Part of a small language model's weights.
Architecture: LayerNorm before each block, rotary positions, biases, untied embeddings, attention and MLP in parallel.
Training: a variant of Muon for these matrices, 813M tokens.
MLP neurons of a small language model. Each row is named by its layer, matrix (up: input weights; down: output weights) and neuron, and shows model dimensions 0-95. Each number is 500 + 50 x the weight over its row's rms, rounded and kept within 0 to 999. Numbers have three digits each.
After each neuron's rows, "fires in" lists the words (lower case) most often at its 100 highest values on Wikipedia text that the model never trained on.

L2.up22:524529516422554538501507423586456631481506517573568532435504468524559471477511471502469483496527647440522547577420435532440443478479496496491477428492491493513552546441449512466422464489609448502551479413522548505527583504439570480534453461489528586395479418504552479556403518500489488482
L2.down22:556431589523437497521599449518516464503460526539445399537472492421426499483461520564408520447402464466471446444571468462485560506566501402512541431505530502453517463537444586516507465493531533616434537486521503589444529429517445428523539572622483427555546533522526422456544571473459486485
fires in: "born", "of", "special", "bond", "if"

L7.up288:533505551520469452451463506520557558456526515504549515532514536464546469546524539460534499456505540465551496431446503474491519477504557505467618498452590538484515588494520450441558510570474495542465528474492569461470541478538566527606474426537521542430468508530509438543476418493472495450
L7.down288:461500476442501527559511528554489495567464532515606523428478476597487590470456498522582494455502502486487526532546531513608442569558520507521416541517454538420506469375609495461528521559534565515586495587499461510430441498326437439459522426520456528423528583469586516529521473532439528460
fires in: "received", "as", "became", "see", "featured", "feature"

L3.up920:497497577454511470435524485474536520558454486563496494512494512568454464453488444552439474423485549574483507494523478499441585474529536544462396489517534480435529514449517560479495539502480527529458459430470509440452430538434477471526533549506419518494482444476464612467485629467592562440
L3.down920:540522575582502523479518410533507463478549496462532487495469535438537452539433401454529576530523501464489517472421557525665441437457592496537505518595554495554647496536441508465504499595545446468553394554529403434459489455475541453528514513538463432462510504520619473461464467497450540487
fires in: "these", "place", "this", "structure", "szczecin"

L8.up873:581509504489544517513506475538490408482514464504388562525556481450547475436439489490615542458629510548431510472471444492396537483475476388540547495485508507645480466446543504552508500470490541534595546588443571515552506496457477500544461484406607436450426532486572555494493519531570505537
L8.down873:505480504480520453485529595534554509485469525541463498571515540528437516529453469500553474464446457450588547504459513505452477420496448465416472477470500542471552479493529459459467529495533497467579541530462505499422475431507423530418478483520615523452428523564519460461487505471589528537
fires in: "that", "which", "but"

L3.up795:472474468449393438512578501511473496540465467525523512422561550479587492414416403509461459499521507466465487470484421528589539523549585576569423501561442595516541482490560511523602565480540554500465432497590606492479556506472476511457451511516505459547571491442520413514389437466543503643
L3.down795:522388478508497563511453503523489539578534516450469521486472429545493532453485509608467480496456516533413522570536581478459525510467509539524494481416508457467408565555525466558432527442527538404434555457519516576460498474477524577416550517542494509509452485562546489506596542484527518362
fires in: "home", "highway", "hold", "held", "received", "harry"

L6.up693:463476552534567415392510632471520514538487468527530521573491498535514503533535510546562388505534529531547571460497487500497477452459412432467591489514527473494472507430513452386520498405507455516494547557483515476439551486555560576512530439497466599575469446482512604469566478498503492496
L6.down693:460552484499534539417476525538480541527477496482517464497511529421505563523498420545502537497502413575466511558557510557519452546526479590493541480436542487511487508603494435481319558523502479414498547554493478520513439526450547483492461509456452412391376506445523518539419515486449433476
fires in: "no", "music", "museum", "poker", "professional", "bomberman"

L9.up257:524519488537521478556500456504452504433557589502484519488602588489526513518546448469526523507413547520451436512544536517411580559576438582552522528472455570493521496480578401455531520517471508395464457504473555507486451480477502552505513596531522490553463527491523540440566588423453476553
L9.down257:564501466430528471549451493490428429487466466534483529533438497511555411488588530460463430551443493559540470551511566474436453476438568416535572500534490518478529485473491464575477499456538459378475497478561502454452517506540588457483460528446544627584532459416487488465561532489442437554
fires in: "a", "another", "against"

L10.up453:551449600468534500452516479547543496532555530475559530529483502450512544434491483520544415568481476437554514440441570418552551456534557579567446486525503488493531472507521426534557493463447553542476469535490553506530583529531447500476504475443619504502521494420503478580549483514636499566
L10.down453:460492432582503409412588494561492461422488527516568476448521562505486418482557461471469548489581528575487610603479493519427527473538396544426514500418569520604567456426485450445452506523507552526431561538506506561365408493525461548497504545534425472530562531453585509490481559544560530459
fires in: "to", "that", "which"

L2.up15:517545510447513518541482617418457568513482482490438471487511487508459456451438437532401474439644548558533472504516460460427545467457551517454500566485526587507457481512560479516425534497548554473480570461519558538562485468581485476432458495441521538528514470476504497530461531406616386549
L2.down15:514497527470575518545409528476568602453555520424619453469443608497496485515455563516544516497470430447500466577564541514467473483519477447504513445490451472455459585512420527476427454520569573494487413429427480596507546530540562474532545519509524503498465511518510431484506546485454538534
fires in: "after", "when", "producer", "first", "fire", "third"

L8.up986:537588476560589471523523559565500460575586576566499534540537482448564415576457457555456483628469512467550541522487485513457543586484530580526446511411489433447530539466481436548542557479546508473526535470465384438445442567517546426527390505546463562508469534462578469629496565544505523418
L8.down986:504460605485512412475517606518491494424515393571472537527497498499561414512515439460516448537438482533523585580534464502428515560464545409520472487490503553538596527398512529498503537504501502483585489406513474402508409522477469571486523497449505546537453450480461505425534512482526523475
fires in: "to", "from"

L3.up97:521470490484547452481538482477533468530584424483466512519560500573555499465429510364521483438513517582520543468561561479453500489605470440453447514422464524529543509547460473459478506574494508396466552579476510518503480491492462568550415484611438581560470532508509486468490565413423450557
L3.down97:450499514467482471395490512494514472493417589515458489528523522594534546478562497533486483486469487464500561501508375493493464462475448514484476476443515486440479534492600396511390511500559526425529476451534521510535411475525587498560487447415469503545596529618485459567510497486534523535
fires in: "four", "a", "life", "fourth", "as"

L8.up765:519410460464403437458504493410459537507432482466486499564515465543516450503476490546510525582562482450499525412566508495496481508533560531594494487548424493438476526445539496553477617492539473497523454518488412460473494473535433454585498439590545494479474528527507533479520488564523479487
L8.down765:599502475490455462503433461485569460523510479488502466548546496470469474508529551439457514401575484502618476570528477555527455519611435486521522534547507502522491426483457403389620555512479508464476635555428501468514516487485456434478632504504542540551497476595535461564574476494493434506
fires in: "the", "df", "manager"

L2.up718:511347504490479463567471577502445517580435530589465441441537463491525498534468473467574507587528614545545573544480458458512552472514493536543504695494457448529529390489476438548568573448528603506452544452529477486494548451548545490485452463522555579479551421480523487474478492487488577444
L2.down718:509542496530481461442541551503499460488559579536494589588498489454514557460524493487382526454473503529459533458553450466466446411536532506547465408484439471536477544578564488404451407558465488455543418471465503466477500513534530542524438479451416504525458461469498564457409502467390457595
fires in: "it"

L6.up239:557565525513529521512598533521527414486510605431536428457500518570480535397346441478499541498464453472465571469508547549533578474466504474488543489492463384513500423407570550435458513476455548473540477480493547529513460562506440506531489384432553428461538515470548462475517495601510549458
L6.down239:478530483496519456505549533558517533503575571499478468556518561423411513447549516486495479448462433539553464505608491459463537586457529533581504533537484489524495460458558439556440440494452526504450450496463494534532493530440503554450453444441574524490549511532484518497511469552484496459
fires in: "with", "for", "addition", "subject"

L2.up858:539485613504410588516465564573456574482478499497575517470589546384590456564552440433518456497507513585581436531626486492521510514505526420623401605391506591516476476518529501438542417458546481495507513467518467469534596545430480553528589527448549479487476461522538482483588592491541506467
L2.down858:421517416498494555479423541499455484472662503527443506510482542562482511414458490527556566541442492499514566539509504542401457415526604398520455619491455480435489556477506475498534401513517487529503524481517416636431502490461509475458542439473479572467584487486499503512560578548536413453
fires in: "american", "education", "mexico", "mexican", "america", "episode"

L2.up793:398509494463464543462506514532586469547571496500527359532469392517458495545479469443458513511543447455583486543443483520516492532488458334551595540422413541524526471410493472475495472490542546531503529442517609478500605460558494373444440525474488498483535444531557455424541440555495425511
L2.down793:505499540461484508491461505530521559603517575405456509573471453465478521530427504564379547508608490468497449580441500527382502575462454453454435553548376511452467497482487481456523530517537609580524539478467480414485535503614535395503511530502583477470550528551544353463521548482506488458
fires in: "south", "6", "9", "winning", "7", "sowerby"

L3.up877:408522501530485496552506455478460565494487620504449497495545442532520556498465484585524449556538553495465495528525558541596477451482488413385543516670488525471404383555549461588508478480478515452524525597408511589502505487428546437397462493562517579484504486475469494512499458449481370455
L3.down877:545487513521522474562521428424531554513547496490559612438505487492477491424479546525429487484561480416487466507483500529459549558433456468478556475397361459550453455427543449578489537513410575506505556451561470480519566529512493479567405405525460557427436514510542552507579462401549475495
fires in: "august", "some", "silver", "such", "sometimes"

L2.up89:491466491545447512489511522477464541577615487442483545485614440523558500493571523485446623424496558553560550411527470480461473461577500522603469429471486510535414425475523476505571491489593468506524485464531380583473508606515576574472525463528467526425473528466454628560455564498479476494
L2.down89:447502523427538447550508454485590424478370451475391518483530484524552487514426561524513503548493512438547484493441478434588492439523496415457503475480468551548549584461469393591482488385543507529525429506488476500511541481508464449492570511543499507471435498525518478535548445558576554581
fires in: "including", "included", "considered", "includes", "winning", "include"

L3.up911:545500500497457445556544475550495558515466540531535399499508442631496470635570469498477491524490509511557464491493457570429580481564506511516476495492496459482541418437530508544522469627626547467491494409417542579595512439500605502484506555576520447406491448540460547462554524557452493543
L3.down911:530582527422465418511490466473594460519407526523529557490456518435467381376464561555450584506482510457442503476564459477516544470581413451527530502379463488488512402464548464479427559500448591496436552445463436481505563528459429429543465474555532486524450527407526510570587593607589487524
fires in: "including", "included", "institute", "includes", "zone", "include"

L6.up957:498532504431529478534393417450399430489526424556505497540437491500461436433525543503548534451486520452575529446556530421434534469481506410523527543540560499432446523496507494540474516572628519422485492505456455575527495394448492450535485490488516444474487503491476471376503539520438547450
L6.down957:449550526560441471437562521525513483571399542543461446533490502521501554462379498496432525454468447485441539499502437537493478511509507516488437403483440539515461486489548497424499524391426481562556531526546490540558465560532472516518457528530456483523463533587573486587480444427504447561
fires in: "over", "member", "of", "that", "each", "attended"

L8.up246:558541485442472510504421569465548591483546511441558535479451451377491506533496511558450523534428582488440459491526559505522485399474459479528462471489452518499579552490477511478493485531425433418477488409470427469501524507446546517446430563526634515532574568481502508545579523622533456491
L8.down246:478453463636488429474449445561442424518477442512458516535542503608489509455542488392553451476506481497537488514524452498489455537442518555449464496506580495450570583468533554437505515455602544613565538596522519579476530474545349485426492496525422445428442454513500503441486530438485518473
fires in: "to", "at", "by", "with", "farmer"

L3.up686:410404527485539511437462610560519558450483467490361473467481460578581493515522423453495495413435562525526471557501639522498451479558618444485412648534590459482611429514519551495542516467438529475581458597487450526420521495449447457552470524511500559505457517589550495527470518403446421464
L3.down686:480545478466554512492529498546426485430498504543495529592477531592499452474422519483363562495506488547437572419526468470587526467458582467512453540487492550486363528543495436513525532495455596520511494489519448529527464508549578430425582497548546436490397480532561451519502520480452513454
fires in: "league", "season", "manager", "management", "is", "managed"

L3.up26:516405506394490529484502478473561494445561467545505592361496530557403463540465530501452485566532556605521574513479603474495497502568473488450494516557490492507534525505484551532504483495453584463480536550604587550479581496531466517452467496578551502458492511447573581351479485459522523500
L3.down26:460557480469540524552417537498513521498503495499503476509449499522484363515515478455489548514556571448454422509543448459393504505494411399479402483455553464429508538472442552475488538462579507626390503476443454488440486502418527412503543523524612468431507522494454443593494486539551499553
fires in: "who", "while", "instruments", "although", "first", "if"

L10.up896:510566560534551485479577526455434581525454526565507537473523501523542536518484450477479541469512495525514532439461482437446576468460567428571521488475449546453540394552530557505461494547522530444497446452567602474409454512489573543513488474464517536471514596453554514413508534460544512419
L10.down896:460408444412564519464458528578482516517494515446418533537427547474541491494527432482465446502425494525530577519415546536467391448586490478533627554503507411545492564526478463547432436524493465485508484399495539449495538367359465438456527539494444457450491495551575600541528539497468539480
fires in: "after", "between", "body", "affairs", "back"

L3.up1021:575444553461560570564542595564486547477494461468554456453506488511463514451523434525453494417575534601556607445589549550498426477554504524478570440512602435536516490518507504593511492469521537495568486577539609472451518472451557544468448478500504550565526587436541411424439511510592363428
L3.down1021:627507468455515552510463457548439420506476456540446564427536598522515535423438474519482570539526569437496548478516462572444518494482426473426501441543476440503518498527478442585419464568511503443517464455573518542451531493482510515460481513516498494508525601366416528543502547466596514554
fires in: "5", "record", "4", "party", "ivory"

L3.up908:592509501417583546485444600614364532594560510488606441501505547516485497579436414474434433557519519538522495575471525613495469539414527573519482423513471519420415518584541497472431511480490587610434503483449450454453465529457521444448441462460573486556556507526501607508423517439528496488
L3.down908:503494473456509566501487517458421640436525466472476516492422500517453474562417527467489489437506528593453548474489554554499582472469483513542532474553548428482526471542505430501441562502509478544511523549444500522600468433461474510494508480493475482604463536552508464517548496417604488443
fires in: "following", "after", "when", "one", "while", "although"

L10.up374:506470529525402542495471454557557571459523488538533467508380508502472556529588442510513527486534534386448589474441556484485430525559474546474512547590525609586514564369621519537437517459479594489501506523486545466432495490478508505506573529487495421476504425508489522436475472523553464516
L10.down374:602455480418453443418456506409436550499446476498606518460458545422528529367544452521613499513576495500445498401524476494544491495462491524473559531552504476541486515495544534478473474405498449524547426444569374554442385475584550481571541530604582469473500491573595571482492541516559428491
fires in: "as", "and", "place", "that", "because", "so"

L6.up95:481540422471486410455544524544590555503447463482505471591503546526515489476530514571480509514537485571509571518529508460449492504501483440540527435422498366492470568489436476537429611448486564448547485504568515456486575455561458518509512479506458514517579443513523503460506520575433529391
L6.down95:482505436520523585424466444446484433517417444591488530477526485536519529470551545505488591525477478579452492492550472489569486487459451508457562553593431468524543501579567547418460498475552485509602409510470458534433484430461519478499445441498520508509474503453455493584490518448535493468
fires in: "announced", "up", "tournament", "tour"

L6.up982:502459518543442518457584437522451418488603505536519476539538415567443526510463554476427575486448591394589480399508594565477435515512504511513520532404530502481576485532524567554477453465491435405619488495488550511575460482501500484479482431520495537527446474516494533515485507435413515566
L6.down982:455440473470464434482501551452572529431472462539466427481545567439589572481508500442471521566429500460552407430457465488591474525532461490570606493423465554512387532455425491548440509419524533484504499418544565511497462550503484527532404465536449536520545569449430443537539558498473549511
fires in: "as", "completely"

L6.up1005:512487519420495408566582493478436472399547507576581470463480506503585531522473515537479453547509492488554453472554411624487494553609560461570489602482573562509555466460505349531483508454450487483513492449511525602533534564578505474517512494510600494515435516489511542558473530492555440417
L6.down1005:414425517472421354573626548456530406453472505425511436377506495572606465473493548524484541529528542520537450491500569496541523586475539463475501513492596544512456463485469464493451534469553468459522492490546564529461501525466474479542449438544495569463508468665445598475583539500478473489
fires in: "as"

L3.up164:596518627524465541553540536515584428502438430520531490579494517499431478505433538522463465514435580497540514538518461541498482505504518551543433505527493466473499456478424545395471504536511473521490408482631608563531513472540497478502541567425454473510477382534442533493507509463495467476
L3.down164:567598486489456519464462530468483526475503569506480529575483529423492537530503486469531552574506532476436543502483429535516492482572435526494597501552574561460545472435518446492392577531470503518550484538557591497433456528517444552461467480442405420450526456552491548492477459551486521436
fires in: "this", "these", "there", "district", "hill"

L7.up80:450486573439483612450424500463521544489505457498476468463504467537491460540482459462538519516496515444511506476443404551478540363628478522534559482494448470410431404525357525468460482572408515540469555502477520475471416559509495378616434519516489476468472538518446442491489616582476478559
L7.down80:511465502486558503486561497425445537566465487470491492527535472601527498501513465502460457561582534556451501452623512389475563603461509535572439387512455491532521461427570510395486518436507483560511537511484502479534459514518562466484443405596564466552431543524663552524474560522566494490
fires in: "the", "an", "s", "a", "former", "named"

L9.up722:485527429535510501480535485504545571522558459530573406500510553522593511479461415572536483596511510534562552429508494486446591568548515306563587508518566550470452518403555498507494487526517507537541498520453502465451505503524470481564488520553510456426553531566536589471520563608591415522
L9.down722:534423518473464422489503387508490490544509546510503429481503471525612457488603480541566579501493538552470563486524565517549498523576462540528446545493524489516534514394537485359499539431487500620562445466512538513431457467622540486458428464465403462468476535481529450446462511509534411491
fires in: "and", "the"

L2.up650:444561503470542534564528421531498481476454512562520473593463404441430523543506424492478480504440501455499590490478510526489527472475448475426582567468527512582462487502374454541505486435452453485549481476425503495405463492427517550474537380473472548536460441497524460519539513433559467473
L2.down650:539522558508466509598460447514510539518459530553398489526541477455575475393469424423542395517500475564446530478553499579514444459528466473425570584427449498538469483462541446509568489500553443524496485471509433530543554565491435496544517488497553522517482535479542507524535539470471544448
fires in: "5", "and", "6", "9", "distribution", "8"

L3.up939:543436555472463388502544505499518509535551597426499523591402475559463396485580494504506426469491546574403410535512474466481441530523480380543544545587464452538497556549580609527464506469494424493551492518538448529510562469450553579532414486411570475478439439467566519546487509449409487457
L3.down939:421504543583540496542417509564457566557556540475507526454364499453412435463537520603474490499561497462543401502530528488415498514503479416520459564490445443519479558399516572460495588492472528515538492520513535458477531569576579460491470488386493526473470380439546480488546501370450471515
fires in: "august", "march", "june", "december", "just"

L7.up785:526563612518518475453557602534474535526442522506533493479428473536476471486564445471444447473522490388515428486441491561466480519519484430527485419520372581520561489417441507473568460534469507539444455537578513452486426464505559399582499506541436463514415502520557515489471531534431543460
L7.down785:543533484535425615510559512438533443509480534513557425474551547396529460541488544454411484613547480562515506549446502531465431494423544484505496493522546601515511490379461527391478465501504381568492421516541446455552514414565429435484510478505451445549477500487549513552503553495474519547
fires in: "states", "portuguese", "chile", "denmark", "switzerland"

L6.up463:536494450488489469439485514454517503558493445436555439488537567460498442488494493494460498580481614508536534498476507561462482542500532507595517466521521602518469513468455503548489490452560597577617464510494550509467489374507459458553574550407522527514519455574471475452477555447496504490
L6.down463:454580457503488495476507509501537528437444469551386504518531404439501438466464494493536571487379542518562491463521504454579546429419534530476533445515576448548529489517521472520472511501482462523452517475532493478560430638419538412523503508493431389535552575477575560495501406582488473482
fires in: "and", "while", "during", "2", "1", "synonyms"

L3.up1003:570472535528523506537469479527435418557592571499612396453622595471497474512434553566524569555625521476541473527520542524564528568590477432505538563417439512450504434558556558527451512422515531467564472389510506494429532451519529547476547458486542438530522504459501534515480526506401442462
L3.down1003:540474467411507505499457421483500490514533443556513413470421558542511487545524488520577531530450575539543512499435639544462400495571530607531548542492387413526425530511472460461481473431500586438454547466632575562529490539551540528504492354539525496429486419529462458429512476532533464419
fires in: "as", "within", "entire", "without", "both"

L3.up108:474513448466512494544455471451454468468512501394541498507464534597537516467525543502566550476479627519502536498502487517442419489541468474510523479560567448593498522556616408472610479508502491554584504470442492501477476418524438544557519478527526513528582501563472461502582471431471493531
L3.down108:515447487529390490422524495517498504510555382571487448461498484593480635459587579507443501487418436556540510444574596507493515558518445515439466491538462556594491598496536543452471353483509472510463602511430588497502471500508496475421542560514438501526527575451542484419485420563431526560
fires in: "member", "of", "president", "institute", "qatar"

L2.up449:472496537570484454491480512492487429515444517562464626390598554550474468525474495432440446521456489525533491527518499536481492425424441464523534504489492542461510443445488617541462517445601491620421494474472525573440469454383530579501430422385399500456472508408507507468588658477507473516
L2.down449:478468486538407484504443447393541508529450526549481448563539513455517488427403555486497579464567488498524553565456417464487532537549482447509506478439416557522598455499515474411541489497489509413538501539537533455519476539562617558446514506495526541521533539504506526510457598491495522569
fires in: "an", "german", "qualification", "hun", "san"

L2.up569:501388526598531500485532571492527490542498466590488520479550538429449493551541511573467491553483432556623498450461510493516499499510485483515524501474538454517459506402432496504513501452543540446535587583506500459529524487448567447466502609498525399506549614457405474553542584470456526442
L2.down569:517475437475622533534532548514545511503475442484559629470485550501514494518503567524506540458521466539573510540531513578506485492444414532591486427470476646532506513490549537496482497537526480487490578518505470554480577497480505432454532461539592544508455530438518528414467450572492465485
fires in: "men", "open", "much", "tournament", "women", "output"

L2.up323:517455449506514427430529405484521528499552498474548510376560463475517451526519516455564529585518512541508525485519432580493475498569488479632467473496388465546498545519465519528492479512575379516449469394507540599567413435461532486510340460546486492485443439471498528485532588487506496492
L2.down323:489501539472502494448472568472463473558415526622558500465535614490414469377505467519536538477472484489486476444471520426499455497482556527515464505479472473508410635555483491551500461492571471480497503458450534508559515508599557408536429453547506515518467502588534506477504496535430457537
fires in: "including", "included", "includes", "include", "vincent"

L3.up136:558478587496504556527556514531471501515585523505518509482527540548584388520492548508575532561523540474506571510528504499598552457457493358417477500588460380429504487486517491523400489507543468445549472520497549481549422510555537410479478424559497473455511569520534472397485502542519525474
L3.down136:435599448475551581481535464490579519468565498438499513513448521454473502477450424539529542470485479496463547487613551490446498509498445496409449449551448513530407512456455523421576546529469497537543593489513519499504469559475477437518451468478538465452564551505419511462443565562570520449
fires in: "for", "as", "however", "with", "during"

L2.up992:475416528531573495524419454423568453456449445592496407517529409479462496510504546481561528533485479456532527535482511421431480516397454454497530554477516614473519485496509593620471513549527555453489454587535587481493475512506508480554500602572526410505534469453487456455475481477441586515
L2.down992:491570538426552561562524514498547399397542464494538489525544470495497480434406562401567409436619463447387503483453494510532528510426496437448490502493460541482523421513436488519427487512564549503456496453456479504533476567566496525514399434434552469396495543579474521446413444493535576571
fires in: "when", "who", "white", "while", "where", "meanwhile"

L8.up260:502437519533523414467499542465522508467491475513443504564489427502547496494497548516456486595555503485461504545551589513523545493541506450368441469583446502342510544447458396539573497457527498446571475462474481517482372445607507548507469420564503520396464462531492480517471514594495478466
L8.down260:482480444479434478518551458564491429462584397534565469474486510509501558439461434455606564453577432593500477519472469516514464461496525537486505512520489485503568542460492529454501475433507458489493493495411518479435616459515482477522574512488398425591488470516540565469522522541459489478
fires in: "including", "included", "of", "includes", "include"

L7.up833:424521395510534506466494537518531523536460527422569426521535450460584491545507566504571419497444492475529451402469597490633551433453491422463485430555396496474486516546440459532458445415500522490611469479557552447559501432521528565457502548555449484549499475584497540471539489519503570518
L7.down833:545525478438446445440499448503503483590502545492493502508459485589554532487493551470437398475553483495482527472530474488481510405493456423494451540542536394443429466411506586416497596563517433452500508465462549487597478554451404507557556571488589559564523427601526467546598495497556500487
fires in: "as", "became", "named", "aircraft"

L7.up878:501519522531629527504494480499484578450532521595378525516587593562395432545548485507407470564493502595423432430499559486587439404507512514470425426462511486529533498472448443494424581457522534460470471418557426477554513541549441557468480530448598532424543496513527545504520547562511566481
L7.down878:453482472496524441557476545490485470521443514507529595618504515506552511564493454588566416499592509434555478576496481494423565495457595534510484565418531473511561503522544513513495457446570459548505462497434579511499522545510574520535513503455576456521450521454475477549459519448489501486
fires in: "to", "not", "ve", "would", "have", "got"

L3.up681:429508456534531519479555515528455527506500560484466532410585560456548499475492404385452391468453566479448525464502516493455469442564417433390474596460483499473554581455612491538487458489498589434493396549651427526547490504481567496510474475515526522567376505531530439406517492349461510555
L3.down681:571460565523374507455444484539510499420429555522532564475507468562512496452446469517569517563508649450544591411454532451465408499393543491605471428497426535466561463491437445446528482462449460452508517543494500416481434500535483499380598532437612572448543467428477532425551577505536430545
fires in: "record", "still", "river", "books", "title", "book"

L2.up584:479464457502569540546428593557524457508512484495518505475431495455496473438459486409499442511619491563565520414502538535459452466473489550482506464423561423482525447470565512428528545463448472424558583464518555545466580477506509594561489439443480483498618597594501463545582472435517479606
L2.down584:454564511471447542522543445535508480505520417524467557578583502492468525547477460516390576551479528483466466469430429453506519429532491469583528452537437539410454505509504483553465470436573501509453509490467576497568435372505486482434523480392446512569444470412532540530527618593460524533
fires in: "four", "republican", "fourth", "chevrolet", "colour", "role"

L2.up781:500550536526484554558565553567452497466411472552542563493573448515461414511469562421466446487523557541573456526570428555457424473527512588435489549503510510491527427484490448472459611498490546523475483544499539514470519467553557511473471540489500519515511527479510505515519580513523549491
L2.down781:497448454535494500505556504508511505544484506525512461502591419525560495439513520413482486543496498466407373540551517435487528546620509573449476514560623548481527470523558491427555589550416467482504473521507505427531543452509468521491518518526468494486373599410468513525493489482542578484
fires in: "a", "an"

L9.up885:464495450452440526513426504473523579478517510529583461510429544462541608524431420469508451414514560501525439544455567494519650450502517570536489512566509484466453512516537504494438544522467507521427558491521530525489520590575509533503522497573500478587477482481385493479513483452546434499
L9.down885:540496444462479567531427507579565553508433557526429524521447454497534481474533512439536452425493507416500411536541602572445534491481514454502427582464506498478465505494546413425512463535621541491561495498477525602481376520467558549426523430530629594551516461592520504533501487551562496490
fires in: "as", "because", "ft"

L3.up450:467495581479429625512455591542482466514485419572485571561571547506552497567404461407554534519478568522510540460481513552566529421571492458544486579559546604576613434489500431579524535553509566467602477511453519510527543567475509478489467476470503606548488540559519545474584550534504471524
L3.down450:495493514514463493435488387451508495488518439549369550490532504561503500461449455478496448455429475491430549511439465463519495468431532530429477503468508537461493476592611538473517461585484562496539491427459506457551449510553554533499581514508613574518542462517526471505465464504428531527
fires in: "8", "20", "9", "7", "similar", "10"

L7.up882:492440447504483428512501561499568500544447398494455476522501496409473536443483470520535489569512505442552400522515597656562480537441453509452473468517502483470492523467523452447529518539432518526532500406547411473510495587526521460553424523570513460453482499455587507493577568595523427499
L7.down882:510550457538559556417532488505508456479578511413557396552557497516406531453610536448518473492469577426447410567442500535550457491499490495422527458480522456568464548415517492460538445504541583470380468599489508489459532547547497533526592625453527553465451551567527551550499542457488503452
fires in: "including", "included", "environmental", "includes", "include", "environment"

L2.up233:478558519549508560554449506575515472478578554600444468564495491542508456451481544566559515577448470533454496490451489439489436439595522492508465474585461485565489467446466545481557416452443515525549419440525519486480523531515426451487467480576569520499513496520440489422478558524476402549
L2.down233:547516564507562428460512408575437475473480547434446479453553535474543430440468554475453471549479616548461557452512498474432579593496460494595446522507466454522489497502496596507489544513536459487502460569436499475458489453432451438515532594587497455461490428467378581462488494506509482406
fires in: "including", "included", "they", "include", "includes", "northeastern"

L3.up621:551476407469574547503506486509595474515515519529492401509522496536463400507430482462441477488551494500500523486438401429543606507571453478530575473533369497506520439564526564505498457617422465529480544517396527517472455497529476569510444596560532476435459463445517542444585476545494546498
L3.down621:383514415436524405590504477505548480584505539444476469445507415427505440492561443530487544435464607476500499484415561451497570497435505535537498484449616550382417589576516517479510464543501485552502545553542517529469446511469441427554551577495476467542651482570419431499546606556357454397
fires in: "school", "including", "schools", "included", "includes"

L2.up360:553503579490467525448518548513533558458455471505505484455518455549432552517467584508535552487560467486519448495508463480482442475531471547569488598461422558487498468568442498474542453489398519459498517479582467568461412552432572545467429489471603466379403538481478425454431461550493435527
L2.down360:439479502539415532547583546487549452511548533516470505569470507455578549443445429501520583460434477487458495425542483437528527537484488596525502491497512457608468506521444437435517483522461492542461449532466553455451487401507416507515534534473502542557479457392523447555597486422576500454
fires in: "school", "there", "chinese", "severe", "alouettes"

L2.up411:539454531558519472551508403535476488469563500502508475520600572481500543508521460513594489496530501464516534514525456439532512537440568449483483557540456479430594544482518451486437427499551447469499454494486550519518474406394542559431375456543533473423520446505540530332482528508549457419
L2.down411:532632553494507472497423516522525536507479545514414518526513608470519491469544535509364498459452581510482509506503406524491499524483582544467518475486428495487529442519441498473566553426577532427525486456532432490516564614481551514527608528460575539578431423416447580558510477518432485504
fires in: "it", "george", "oil", "italy"